config.yaml
n_layer: 16
n_kv_head: 2
norm: "rmsnorm"
rope_base: 10000.0
bias: "none"
init_std_down: 0.0
lr: 0.00834
beta1: 0.95
lr_head: 0.00734
dataset: "wikipedia_en"
MLP neurons of a small language model. Each row is named by its layer, matrix (gate and up: input weights; down: output weights) and neuron, and shows model dimensions 48-175. Each number is 128 + 32 x the weight over its row's rms, rounded and kept within 0 to 255. Numbers have three digits each. A neuron's up and down rows have the sign that makes its largest values positive.
After each neuron's rows, "fires before" lists the tokens most often just after its 100 highest values on Wikipedia text that the model never trained on. A number after a token or word is its count.

L8.gate116:127189160146129094077083116127138139124165163187152114119146123106206101109162106120077178095111130087097145039115170137114158137160148134154098113148107153138103125136180138178097142083103123118130128120099168092129127131134058126069188143078126125153109153161200127180101168085156146112119121137107144094085181163157172140173153124069074137153079139145117150161143125137089110154112
L8.up116:103099207130184113093145146154130172163109066170126156102118058133188178121124152144086150125131128132134130118136136151093171147145179117131187101197107146135178147088147163129135143125161173106102131125130165095099160108217135132162160128147134118142096121181079124139112148096109117172086119118156098086175133081122080134120112154110118079117174109194111182129150129128159145124139
L8.down116:159174150095115081117113103112110148051074208084166114172159123162138142103144152142108144116144134169118134142132108109139014088068110155131139172119098135145058125122144174182137142097195106121135202131112184095124145145175072158109088192112091158080148138133177138086111105099138101143129149112140114094100176106118165123176098152119106136148114160108122149127159120110132157138098
fires before: "=" 99

L8.gate218:061160151155146085078127140100158141109108121211130094096146114143140117155085088049078110042132091094090138146088100139090118134155121115100199124189158144163100079077068120152125100099125131130130074082114167145140166113162110114152142145108113158154154112168082084140153115109081140056106084128155149146078133152123152085126161177164109141126109094111116112070147158124146170138149
L8.up218:127147144096164077139106185073136112162158155144127089091114126146119124136121164113185123240159122176118143138090104128084168163135125070103166094127117151164134138140164163112116145147124137112169158180135168144136141137161184096130127123119083119115139140100174072161116136171145100096118137134132084124149208144076146091120141112074040153131137094133113162139131185211149148130180
L8.down218:156138102069155146168061128102089143125091175143151090096084126145100150120121115162065160152103055113164119111112130117133120099193111084102153144173170207148090106149150160061109197134094148081142102133151101170109136129121103156068148173149077065113152112153129084142127148126156148159114122168184124117119153128187127168187100145162100125133143138106122141129092119177170109141116
fires before: "S" 26, " |" 23, "e" 5, "m" 4, " his" 4

L7.gate227:147114161136128180122186115110121071076198105092132122109091150185091173141113119099123167138107145155148155151097078133118094147120143084110195132150147173086088180150139150132116149159116137110167112148157074136114157172127157159140114049132112143112158152124154093122163114156140066104120183142146144136123127093086152080126064161170116154100089124134104138130087125103088076124132
L7.up227:141152135195143156122169153074088135172134174111087080155093111167164083108083144137123147091103105136106090135181105115134094101146060117074107177129137091088061140127127064147130096141125056087152124168117129113163089081167149152091106197149111148148152097150109153143133079138127146136143107142153114138180145185165060170123127087092105092181140099147161126164189150110109156129122
L7.down227:126137121118131129151126093092169114092098141161077163190144100118110180065177050193148123196178169038137208145116124165180158104082175143127147130105095176174175093103104157119113078087125145126082100108126177130099117126119143096122163072096161074104087144153142159173135143110148067215096160114130070149157126107197125108133143131146173162131158135110109072071123110136173083089105
fires before: "," 40, " known" 6, " called" 4

L8.gate38:166124173164134180100126105217172126142121135118117174149183066117137122128139142115098117158138131133155161118181141132188100101083125204113170136178158168201113133148112150144142073079109145156105021164106130158118159122118100185112075101168158105121086147158097128111117118135181134130173131153130109148063085090114133159139129075122127129120119195134111158133152219095157107150128
L8.up38:178079061109121133188130166140173119107143159124149113097146159148110079240164076133152123173141120105161108098099105165168029132130155092148071166125138185145073122130162120154163124113110155085091095146112133139123184145081127094109103116138138119133109104199134088162157089081128095118090118139117111185112146133169073147131132085095128143136140139107163109063118157177107096212120
L8.down38:119159145144147158115104100130070165162174170092127165108094117094136146171134103093133126105130168150152088135110093142110108157131111155141106156151114119095128138082157093092109163104147079091145186134137135121161158131094165093141106110132154094092154094106082093175132097162119123121105098107063098100130125120185089127107119110078123127123082130104139199168180081157170125120155
fires before: "=" 76

L4.gate423:148136132149181108118141147150088115102164129166145119107114099120115119204096104215006141086136136160115119138179142150127088138122141167129095172132129131122131123071048151178126108186155147153158033091173134095164186132175134039151141144143097133171078106157153116095133157116081119080120110104126114096104121140107084122147078163137120168109138093129177123138146099102133092124175
L4.up423:100127148174115127099149150150171073100125095090160119120108142134117106116123141132082139079171130098073086076121113083149131115133145190156154068176124137039114132116142117084169135110158134117210124126083088178083107118148137125184055186133120161118134107121101113087161107187155095117132161102084185176106086101179095121098121128128071133100094122080148138072111108130142125212141
L4.down423:087149131132092094133130081136089115136155154167142079116141088111152125124111095113130159125111149210143124083114139131116083076111135139138102145123084122169132122106099097173144077106153117151110151109135129143131127152136113126147084092202074149171159130101146160062180116059134120174056168174084095117118201103087151110119197115110162159141149131122184152158090125115134160115094
fires before: "-" 45, "″" 7, " Representatives" 5

L7.gate318:156113077102139110167143151155174106115182176152109099120205129154165131153116142121172121134160153139126119136140140119094138185120081061177141109077172148076131164116143139118088177113150120112101089154103193124155130106152148119116131077108156118114110151104171131202092175116126149125166098189136102156123087129096156143095126125161192086153127155187068142129118095105111142125149
L7.up318:162091123145186191102160165087123123157177120182150151097174160051097115120102056125153123090097127073116101173171144128126096098118108083116148123143148148128171153104075109053133122104114107128220113122131188117093164113170113036157168120134109123142134118118125169147152152126133147162114120092158118114180066113129160188075170142124157107118171145162089135117107154095096141133143
L7.down318:101113153160076070112134105146085065085159125140080164141160071090095083149128149192105095111144130168132124096170093104101122154113152140182105084130138125143106168165122128113146156143119115158070062143167194069061150142197077125133127109117124164140125043129139161056118115150124144124112127163121096107158126135163112165061123128175147162167094149092151079144147102056123130132125
fires before: " \"" 21, "." 21, "\n" 19, "," 19

L11.gate94:135193143186109095104134113140133090102151152159156163121128176136141112173109170128094158132096114083131171121105186096083100165089102121086084130139065087074130100122104098108185140141144157137145074143164121132173108104216117135163137108081175122098093186082131137154115177109107110148189082123142130108126106110145181163114133161193109104129159104182144102214109116093105139152120
L11.up94:099112144149081070145100094145113090114128132140121098118126166099153075134145117155080099131066113093103172113095119090068144104138105171132133131136117187185127105180111116139140095115161185103084131133169132085120081137150070151105092132129175121131193131069151112179103126106139084181189113143087193157134117125093077165119132157127121099135185184157150106166154114058049102127126
L11.down94:126124195112134152124161163132123138183107136110133099086106137069157112169121118112138110113034234101110113056120143167094106085105142102138133125173149158162166114155116093139118152130100134169113148121155116112166069091131097113097099111107097163098167113148156093160130166097158090172089155128145155167134135112142124150104121159168112055139160143120149145161175098144065181098174
fires before: "-" 100

L8.gate124:115185139154098149097109108126121133134145182144091152101115069151142065118145185165180143128146113158129114170080101136088140138077136099157082104106088109197145136101135138074170118048123128140123154139141151137149181107102112179123136097166138157149140093159100113140132107153139163131145121137125131143106099143092089205149200191173131095159090191133188086138143016170161195101152
L8.up124:125082119100159105095091138106129144102143154134137127128110106166082091108167148137117133169135143107088140153119137111132141143071155132105087192060135190163164144140183128080092174099127102136114157158155164123118152114110030157153115143130196118142124094084060113117193125124118089097035160056126199086084061091121215126171155133140143112137086127134123155103103126106152144150138
L8.down124:139157083108112126110150140055062122067107076135096167186089163095138177151168096076134104108176122090120099155064086104094079117106165123071083150087097135145132121120131164147158125136164062165131122175152139096179143166152154109088160132135119090138118115163132178089118098063148144116088124119121135118137094177106151148151131031091080160148068137151103143104124229146135154117171
fires before: " |" 29, "\n" 26, ")" 15, "," 9, " (" 4

L8.gate111:085153189084119164141109109108108093095135076182133149149112112134135173151123138146138138092055103174156095106132170125109152151089120129146147138151136104141123174178100097144176145102077207112105098163142181124091146084140133154151135168162143107150055100125145169107105141115093123116113163106127051139124132083141089097092160198139083071165139147094105161175176106074157174158149
L8.up111:180133134161170139073139162144116106094142151123110122128146138112120160189094211130147148153145101137130134110195075123136152143138094113153118158070118159118144174108097125167104152122126133106079132153156171127096114145138106118148115184077100119101177129138124113174092151128118119183186135094134108051089137125115171135170146144155155118093117168068090153135086107017104069089094
L8.down111:135090234136123131104157166088136092115121113160110157066146091118078117144138120198089171103109071076077168101141115089097125174085097147147146166184102168091135131192167120093141120134112123100183119131156149121094136167180166122144153145110113146108087125135217106111076126123077105117167112135120209167133093141127105122128144088127149108167145146104162105145172089119127145092160
fires before: "-" 57, " ." 14, "\n" 9

L7.gate130:155123173158082138088108158131128106147175091122133098105059140126125151116110058105110100089114098121145100105073088095146173115132131114153081173065144115122113126098148097112078122149106080111121118100147103155138121067114117091110106183176135149171138094137198154113146122133132185148072181112190176147067178145147139079155101149084150132110135116064112122096145127096090136160169
L7.up130:117113090111186140142112144143147096149109113134127129072136162103159120127126129135122103074186213140128117118185129093071149148142175112150059183104118177200087077108175123122100214121095126145169158102136108089137148091136173141167137112137177141166107161123153096132155142159154065216116136111072138128122167130092164155178152106122136165083129174080115130129169200168110127082169
L7.down130:081108125145158124054092156147107109104057097104143128085087135129118147159123140108139149152106088208155122108089095096160117101106159130106068168080139134157177141127139170147078140108140150109158140142187173119142095118074100131089160083065129163139151101154127146085138183120106187127082115126119130144125158120162147121094063188094141107130139158122141144114067132033108125174129
fires before: "=" 26, "\n" 24, "," 16, "\n\n" 13

L8.gate501:135140114097119142093073134167093147130135164189151182056081129093096131184142120119127116113113147187175129106076124154126135103180109091140084123129138110089136118115108132139135139101148135142166081104112071135135140118136061133132078133146151172083180131142142150091159173138081152120076095113124145194142190139140131103073130139148112213116139111159112166134185172157148167065157
L8.up501:152138140147165132102142116167159137115116151123139106095128128133068130112131060147194086108188118130137075124136143111126078172146083148154123105155093113187142103123158070163102127093176198136110158146104175145102115147167164133091094116176094138136047076125126072176107166113090071096063053105185132135113129136144120070162059135122109137146158127201123134167169148093160084138133
L8.down501:133142152153075147167192120088086172137112137095062051128144131157110113174111156065178127167206134129146086158131130095091090130164138106145056123073134095156139109093124044157130142135162121126099147162122178162092098125050069088189082133160129110163095081105092166151119092172084143170118096122130116118121064134192101137129068103087105130134093146126117081139159085159094143109095
fires before: "=" 90

L13.gate467:168147135134133061123121077154136107139132090120182104127146126100163151151153138156083044133126152116144114143201159087085119083124135053131171137085136144131176098100146150128172122168159171142163102125118181120130054090158111142119111176121105107107092180140184135106152121070102163116099107115145102033081133132160152088121146147150133165181111112171170160125169145179191118161155
L13.up467:125141139173128086172085127124110126134118193125113133152087141149142075157129124127166152091107101134108126202092208118141078101161118128092060096103151136151153099158101108122127093113087104119154134066133127108095126067144089126141098154101192093120082138104146138173155164120072111134176057174197157081122174093161162132111135163094093127132053196177142134168133114168130099150149
L13.down467:111091058100086112125155109134152076175086095116128111105108167091151099229156147127123092160131084149072121106148107124129146093121102107166117122138116138152081116172142115167180154157157096148106165176151173142137124125150124138105109119160111122127116179095101138126091183123151156103142161121120130120194180105128156136097252146163099116128141158078082157143098130120116111093089
fires before: "=" 92

L9.gate409:079078118137141127099116170099120132138120118080138107122086111169119068109113137118102094107159139148159197105130124162155119165021090134086047165077122157157139122165091105129169144105134123144114199152173141153091136132120129140128132174178107151125167146135079152082147166120096146101063126037119037128144190126164109117172144129128146114173112201130173109190093179127154142200092
L9.up409:143151119139168137126119114127082108114121177067180119147113190112104086175119149172095163100140184057177158149158129177033108156096211146140078181113115206143155097165102126117140151080107083119093094096093168142071143171107072131087155122114158087159130123097112114051181121175071111149104143169160109127095100138074084110105131089134127119106158153110145119129119209089128076126137
L9.down409:101152165173130101127154106111116146127096072148064152143157130119149141135161072121115075094128099144112125110108084208135170113146122105155172152108162091159054173128139133091138182077108190190134139119113125136091137132079190100169073120101123170141084104060153160144127162145142155073121098124154051119184137088182162154171127169093127104119100134155102138131103142099095160109139
fires before: "." 27, "\n" 12, "\n\n" 8, ")" 5

L7.gate243:113147177131160084108109145097174060188108144138113117130112098176162123163205138162120138117078162085173136117121109113152089103120102096156147120132135078102116109141168162159025118084121147086149148132096137163152132101120091098164078130126150110187117216099178162130100120207160146065133106138139118087124115131130134127115127100159143065130162140087183103125145098183182161090166
L7.up243:179120077182098141147135145111101097132078106150135152111057147174098138133134123121154121135118124113121074109146146034146182102129203114102159084139083112137136138117101139170102125087107132125169111064139167120104066121095109124116142138179191134200080165139135139134130173069126183128177100121116134150106138125146119195140157130160119087076146163097098111152160188114105161114164
L7.down243:156147114158149136125179164144103068134136157099121126176117165143136167114076080172086122133125161125161156121152139149168157115158177151087170120155124100070143168160126097112101119095093121141172139071152128123177085130126073128149109154189142111121084135088180080175079155128142150172114140121153131129103113139102155168154086190115079127191099107113126155157206113130111112123133
fires before: "=" 35, "The" 12, "In" 11, ":" 8, "On" 4

L9.gate282:134123170146142114104080161105201149108149104080165158137179183106104116174131132139143102081109090094125124105123067153138136160106135098058095179105108117090154167146092089126129188167107141141123102081145118141113105130114082095192131134110151098108154130097135180100154216174103113154120089155128118102153099127164103119109156158162148107115145091122108119250127145095102132143157
L9.up282:184129156096156133121127143117135177105142099113137101099154103088153127110198139204125122072095191101090136090118137109100157152143172043066102156165081173117145120077074080130107185107045139152143169127127118202143161163147096151111159154114110115105123126179128191161109114149115160141139095108178100130124182159125112104124131080148134107121172178109090136132171070153132065114128
L9.down282:104109111155093128121117106141110166082137100118172199134125132079207126155108113113121162165122093152132125181134115132103187119080138128104053217097109137099110113100120115089124157120126116178094138155167208146134169150105160144127166122062094132095093106135125092144124152130129171164163138077094085176087126171147140050130089123141140138135159104144095089158087139128107166163158
fires before: "s" 79, "\n" 7

L8.gate187:155131122103141101064130068140099105131169052169127149081078107181154113113102152110195142118119138126172137120156155128110062129128087109130149151085202064097132132123178113183175112164136136138147118091134098106151165168176130113100085121095134176198115158166162104125156130127184105103115125092107120100128109099140119174157091142184147142115133139180108106085144124180114101151163
L8.up187:141157059055144107169167106136149148156177102084134103161102109121123199119129112048136136092147120047152113137103178127115152073095115081142120100112114087111114155154138187148133084121141146135119156099056104123106148142201166204132139091197167127173128099114106073105153140104178138141098113045150063048121104128148106150114161152156169087150087186146106180131158126175158141104109
L8.down187:109134154158149087139091128083106124179053157143194142169135155090172098103157174137119159072147153127080100098196176142163184078121142125086149106132201091112149101127112143103059121119167134126124118190088125164144075056130088128172124101119100166095125191119137121164144108072156111135167135158187136114165131160148134126114092137152088130126124137109148149151112112143205145125122
fires before: "=" 61, "ly" 4

L7.gate10:132206133127139102110142172100131098082112142079164147107149237101104141142125095120169163077129178156083173165153119102111147183127135124181147103123164107172154169134145157125132157090074153110166095145114090082129146129108070108087106147171107112112124088117130117169119134146190154141127141116128138150153119138125154132112073184055104072070150107180083127144127139137144158108170
L7.up10:127133156148086149090138151118122180114149090095155155142061142112140158092113095099127106136121141160113091132083153135137147141086100044137133165131068076162073134172138137112132199117055093054180136087133158148158132121136173182145093090147135116144134101120154043125117150139177128097107163089135148133146116111108099114166152138127146113144136175141104149144141125213132160172103
L7.down10:105150153193125074129098091110135163103112077148121116154152144167095177095098131124135208121125158086100139093134130085118116041112105084168168198181095129144194078125056100104145131176121096154083155133191100095069080118142096134078145164140146115174131094100109156151131143122104143132133159163068171179179117166126096133152226103124146099093091124136141118145094095109162114089151
fires before: "," 28, "raph" 12, "}" 10

L13.gate8:158064119110105125146171120108163104132132096145145103172102087168109159143122144131137133164141148145148120131025063104180136084168149094099189161187175106162087117156118128102150175137134133207149095167162123152114127141143120077124122128135081153104139181112118126130163097104104112160184143126130174176099110077190131057093091114092139129091143134133122103121129223137094203088159
L13.up8:160128076100128118156146147111137129180126149167119129040152151133139142166084126152167112115150135093096109104098134116116117086145101164126164108167139063088135105125126082071110143144099088201123167201131152124131085076118095169119086091132090197125203091117069200116071130055106150081108114147062136146095131094092191152149099108118120131123145146137130113110148095177079106155117
L13.down8:187148157141176058149139124152160152131126166138124125099103145155161118109101119145126134169157101069116115126173116123152079110134148188152149118144123147178082165123089151090179159130109123157189129093149101152089233144068110164098131162109140163164126158118104115093067135119148160130121154102120130125122132098140187155132074142168173101178166103159161159119123110118126166119069
fires before: "," 54, "=" 32, "'" 4

L6.gate430:151179088110117133180135147199121091191148104102079122110123118096098165144105155139121123167124072154108089118173098130137119144149126118145114176157042139122118061114162148123153118153150135129144101152100084084155168064162149139163144110132084098163085096144154135103134135133119133104140093129122138155083150142116107121173171144182077134133124161141110199133106080140110144120132
L6.up430:125139170157106099166124142175101145131124114109098166116121089149147161144118190175074147114088096194136201180133185057121145120156163089095151112123147129139162111118084134102100118151200150171174129130129131121143178139094120111124103136153127150156099114136142117076164140103179125119140150160089117207131088168139093119134121194160088151169122119147058153163082098103159092130107
L6.down430:130138067168116124107129158144163103130098093121167162127129149142199122112100094141139076141157121137160146123149135131141085114131177181085104119097115094045103081100099117128141162151147144146127116174204073132097134150134137107094100108183085094127153133169118145156126098145100088174141173174134188093127089096133128151109075086058097148199090074160129094123052121121107155132147
fires before: "-" 47, "on" 4

L7.gate28:109135182163107153102107112127118126107146098130106079180116093138136157100112177115148196090108207117090162107075091137133100116142123096072142157188147153145084082129136122199101095092104063099133133182147106084040114158114130184161151130194134154158081116174176117101128110102140197098188135118138139150118111155147200123138164154101092094125150161120082078103123141174131090141119
L7.up28:123127141123159075158096112132133126101116137123189150138119141149141146121161155100177138105160108088194142143150127111111111117114149151110139177172135206114147125151218195139149115134067185089129153123146152132069131109198124129120166151083133104086124172171128086144104106128153147080113043182059158157121140097115177149162159104052097094150110118193123149110144163099123192139116
L7.down28:160125096127145165104068087080102160150144184083092108165136151101109135128115114111095137129158099182128087097139083115171136119123129153103149111100091069154083117127080173133175192096157140132149122152119120100155197131122086115108075099162099146122106106150132120142118145122082150156105151109121156111142142081142129111139092123163130117087123143065146134110127105138114107130095
fires before: "=" 62

L9.gate274:141103092128106133154081095110161145168138089107149132154137131189116158098134114114122184109074062183187152152094175125126122161165146134131130110177046088145134077117111145109118195131136109130171125152157114096134123120140071118153080212157154156132130180133168115052095136161166113152099151121137099180058137097145072142191120155166133144101161097114134099107145178158088068172157
L9.up274:178115103073160115076126192135127216125138125115104088060111147132099201175094119108134094139078104134116156123151109103098159098087087157125097175118132181075151147132116121067054116129073116187157146090127142098107083124121124112153103117087133176071116145100106141093148132118150089127079070145125148158149158125129119130128058088104122121136095099089086099144149153105155131098161
L9.down274:127141129128075134141140106073169158193142107098194130087121144168123171156056117166089119069110052133157137138100103136074089121089108109117175134141213150129108201167108157186097155104100147185109168108178148112105136131135107120137222196075141171069109122074074168117143128117109088145123091118146153131100163101134109103149143106147130116120151103121076137129066102186187121081123
fires before: "," 35, " July" 5, " June" 4, " January" 4, " August" 4

L8.gate84:106119163110125152136132117119147087088145087146141161138174088101138144166152154125146179181132092134077110172131107089135161145071121202118084185116111103118133097196146151119117202127113069088107135116112139169140119086060169141141192134125175134166053094129079176135118147190093073119073164135156086142148146079140122090071140122182125087179106137174167161077152139132163155157092
L8.up84:141127089150119116082138113137147085122111080172206101104190057161127145129123191085188134177171057169132121113093115126166152170086093155086107158138134071143112134204124155115145091139099099131094147149095202117120158131113114128090130116096105153121072145126113184091115124180142095139086139122119105165173150131097142119123128137133131105133088188145148170133168110083131085134098
L8.down84:112183125140196133049166168135127099104069129115117171076100154161153156162157162069123133072103112147091144084139084152115106090108155156108104154125085078163120158153136118111147124149159104151149070159114183162144130062111158164171120133109123170147121118131139194070141115184090116179087166147164097128100146160105114138157126119135098120206037127146158153106151170174119137138108
fires before: " |" 26, "," 20, "." 18, "\n" 9, "\n\n" 6, ";" 5

L9.gate380:119152124170151079110137106127139108171148124127148158112143128183115100158087138165097146115087128094069127148154160107151134170194129127124070080139140136175123114140153154138143139130124092103114143158117113160086082189121114102116106058102096144137099130140099080088144098129062117098136147099134137163096139100181121124131126125118133113090104144136125202127184186163142134102101
L9.up380:151128171160163121159167108150128058161120141131096155134144128169141106189133112058179117079152100132074111102101180118109228109136118171126130096152152107143156111078130103129145119151152112092142078120109157113117071155127141127126064053092098152075170074115165115137144129098080116109115118138147123133127076134148121070157125148113154049115103112150174125146149163218153149143121
L9.down380:129176169070132106116172084130144150135133135110158135128110131178096112125113171103139130180110139109177104192129143152162151101152106113109069097163174129158136135056117095139153110107114117158137171164170138190129089091106148087060078051122138191159100109123195134069119132110073079117139116078125105161090106116188137171155105138144122121089098092123149119121144164181139104127126
fires before: "=" 75

L6.gate44:112126134161172128119113137146143131076153171131117089125079151119093123077098198103116060083164185153130183127131107149108083114158121153155075089080170166119098116148132119159110050132145121070165139088181127102184151171149152149093132123124133060106162099146187164102127143169159081093130144098116146104135098102080150153157144114125167114148143100114157142072143188141084150110143
L6.up44:116100132125155120179098169126125166146128129120158151125117149070110143080217110108091102151181168160083074102093097142176130106162088166125089111161090147153095094074095155126134093091124130133133174124155153112114170060144089152144144118181150119102176166109085069122164101098132114073131176151116144126103086166129120107107155114077182085132129084154077149148169152157199129148091
L6.down44:078148136136032117083132137111130159099145107154059118095133146132146167216153114144136156117081108099150139169123126102103138110131120109133165157118153134092155148179093113140155179165086126108140084123193101111112118112114105112129180165074135162187110080102134126083146151122094105188140117159079181191179106155079180110142070145129141130122159109136165100124101128168159129109119
fires before: "=" 91

L9.gate422:169132129091154125074107139149080117168164144230181172124142105112155108111180163168194107114147155130111116133090114123075089123148132111150143177144113144124109140111087121143092089091164141106111084110094159135097129140180103088123149054111075135125070143145147153134165121128130120153092117192165124128175163123162081135159062141090099130098174157113117118114111158164103157142157
L9.up422:105109111101178101157095103139097101154135125158088094129124070133097171146176182139156135112155070085108094166109104167121102108164169097055133136131193107135111169155101161161125117128132140120117130123122088088107134124158080133152108063062095175115138134110113132149205152157138136111146131158201131158186142156174147086124088123119144149150157114106167138027153122095191095152096
L9.down422:175119119173099122150105093158108129097145120148098139132113104109127193110128120123148139120166144107212175113181144081090104099082091122182137159160076139070132113078135097120087126176105095102123148131137190157109127145113136115115151138138162150098163133144084096156116071086128113162091135133114139043116139093165190177115005119155085173122127145155067126151105103121082129200151
fires before: "=" 97

L13.gate328:112127192172155176122122175093151128128124087149153139120084149119137139121093147179088134067199109130119128142145175170123151175130150121129112184148086054121115129111128147104143100133139167133172151122102114154080179112152083122179131168098112093139101137150072173148176132172137137068128120081138066121114133116113099158110107106097152146183134157179136161118202144162155107106157
L13.up328:145109078079142080135178082108137097127081084087151123022145138121115111101130079139138095112109154126128185161146108080076122159123122165146152102104106156133165096136141164147105129085128071115082111082172118093147126050117086171116161179170132188179122141111105150128122140138125165098103153085095119155109150108110122134140158159106129118081114169146117186142121180115111057111177
L13.down328:135101162118116140097100156121082110148165114137146115184082157150095206064190143119158140181108107141191114115130127220122149146094132114155112127125124084126077078166098109146155059115146135151180096141112111135164194129128130124115122106130094068093151071124157062096175128143153171089160108169093128127157118132112130165123209142129140169166131080053109121135151156188116155113172
fires before: " |" 19, "," 17, "." 14, ")" 8

L5.gate246:140101183120108123128106099140153103100120175124198126080184121169090112106091170130126172175118087082120056089079154138147049092148138089128080112127112146126110106108176115143113089101125128114131149134160175091171164124135158146131112154198068149124130174129179113116155084159108141155136141148121164120115122184144135130194133080135103106190091156182106143135123139090077150104083
L5.up246:184119062145159143109091143199140137206153135139124161135133104082120092155158127154132097153128155106188073162147137162149124060136094162201173127136097128079124093121156092145102150118116165171185119113139180140109112103120129137107087136118144150106126171151121178141121161109099134147133150065116148131124098167203142106140127047123186114154101195120104192159132064102117130108123
L5.down246:157135099163197155096066095104152114176164172151162163098118180147124148146176109133115121121165182139138128081150128127125097116181093156174139120133101103146050086151174090099112149101118164123096090152096130081189168151173095156128134065130162140112101196163180102117162159098092115117081117113115181152145114142122119148107121124149150148154125214163198177095136165113134157164132
fires before: "=" 100

L9.gate237:065140084113142127116140095128148134164120168094084121107134122152124117173194141108103140098113138140072079193100107165112150169225199160088127162107154116179165097152099110137121105123132145162064144106080109139181095177152110114095132131099136170079126123132163097154163110131129167157149091127112081120176125145173131143099112163146120192099081109129133130172155143161178175134144
L9.up237:125165143099141099120131138178114108220191127127112119165125164117110147183156125149150122162111122127123077158122118107077148134176096139214135091159140104148104148133130113146128130074129076159108160086110152114183154140139072141137096131095117124213119088097190165138181179164144178150115177059157110169126169145172151091108142107141138159152130097128143107135108133068181097173084
L9.down237:134120124118162161142120143113121105132094106141101076103125148113121082100072156130132175057148166070164149109084088088130074109169170087077120119102161131110146145126140117115132128139098093119128090116165133068151104112136154140095143058187184179097113145144143137138140106158112090144139122118125140076176128106114121090105156093162118143162103098098098221156153114201094149113128
fires before: "=" 93

L11.gate182:131062158169108125069127147153131064119199125144131096114077126144091089155197124130165099099166076103158094140115094180148111100140066104109145112151127147155182150133111187179166091152114138128149074159202098168140142141148142101107137123135164116132160115126083147127085140105140148089097166104154143154110183141125132119152117126069107099102158140113156103176157169121115145178154
L11.up182:106102163144111169115111163107122103137109158078114160129116129101154117094130103069121102100144069094120130085120153169177154140163098096097098185165105190110128109131176154131154134063115183092158074111108148110141125125135156145071147085138124114122100148079094147092090170156127143098144144149143128160126104128174181158084034129130081103119144174159119186161182145167055166095042
L11.down182:159097122165122130142082173145129169175116165113129130120146109043156111136147091114138186136137058132139160085141107136073075148099134084132223174129110120181152173160110148144121150117107136123178102105164067066107068161182128186139158079125140104125088145088116169185118180179132174134102077161133130074128072159185133142150097144093178141091183190111114118121123147115102124123085
fires before: "|" 89, "/" 8

L8.gate404:164188069112176131138172151119107090139141136126160113105119143164046142174134165120159191177172131143138135127122092141149121185065092151138123128124064124142128118098118179176174098175158188105117102126097101082154144087105139097150099153118153127135120075193160088151106134116109120137088069116151047064105131133124164142136176139101157196155158142096149135179140120125119135118147
L8.up404:166092102157130152117091153069133133125107099138160111141155117101168061145072133143138160126123160086117170098133124074169080133105168109064097185102149086128136125116114157125087132101055114113176134099139159098157184105136110125121095123151109100138094161102081144154158136057024186141062059066135111168081114111121105145187119116115117109143121117172154144137167116176104143158167
L8.down404:151094132158124115117098119086140117094206148081131166126103112061097178101134117160091125174148174124162137112097091134158128158202166106114162140115081143131186136152115142099063131080151056168120095123141147130112108106134085085133070167130173066105133082127120162101103117121113073162167132148127132124118156162118120182174198072177087069167063113107133098124098169144140118098122
fires before: "=" 32, "In" 13, "The" 12, "On" 6

L7.gate419:133131210152151106174123131124109118131084130149173088130141130118138122146094165101120110140133128177176120172101071167091124041081115153125171122133124128124115091112118112124176089125099134123123044113051093194151125063099133092052182137155178130121126158157130113091141127137110116117156172090104182233125084175166139111154096106114141089124078167141144157131084127076100149168079
L7.up419:117127096178107152176168122116081111091098166156126122167049103102183128150117147147176131138098121179146100126124158134084067162133139181171102115100181116044102125133110132144182124080153145094117076185096146171131180130105106113127114106143139176106111159142121176167114173120078102142099105148145124133106111133105170173154213131098145127125100131137134171099148150124145178110129
L7.down419:103114112107096141121030124175080123071133083150148127179153158153152129150059153128112106143127109120136068109101162167141074148133136086152135094140146115102111066068172080180098097157144146088227154167159157157166148163127161120112057070131086147135098172135103089101108120137128128101073155089131157065182088114141151097117040139126174126089073071113108127086152140157162152127173
fires before: "=" 42, ":" 9

L7.gate149:148098179079101123060145138143100118124175131168174126154118150138138119124144109160160157109131179082107119103103080115146174214124134120125149115125119130092103112180150188114136104091140093133162088133159133131081147117147101134130124112179181102077100096101208141146114080152141119116081083108099130159163135163145187174146128208180099117148205155110127073177121160129150114136105
L7.up149:166103127122067116081178103113132155110165161189086148109112103051101125107116126108162100166115132184164097121178134153088161171148172095111187135138088182132121155164117109168207180174093178117134115138084124154157140120085095097161086124154152168173096150148192119107091119094140115149118110133117125114145095132079133092073105066139179120116121199143079107153115155121079144169155
L7.down149:115124114156088103164148104165153160172051095083133166091147120103146079153120111144091168130126147170190145137122161086148144065102089155150098083093112115127160120137086082092115113171130172171116141166145109146073101113103164111143136137123157118168099137158100102171166114109147187105194189142144159150123098096101133151150192094065111093075094099145202120126133166187165099132081
fires before: "|" 81, "ments" 5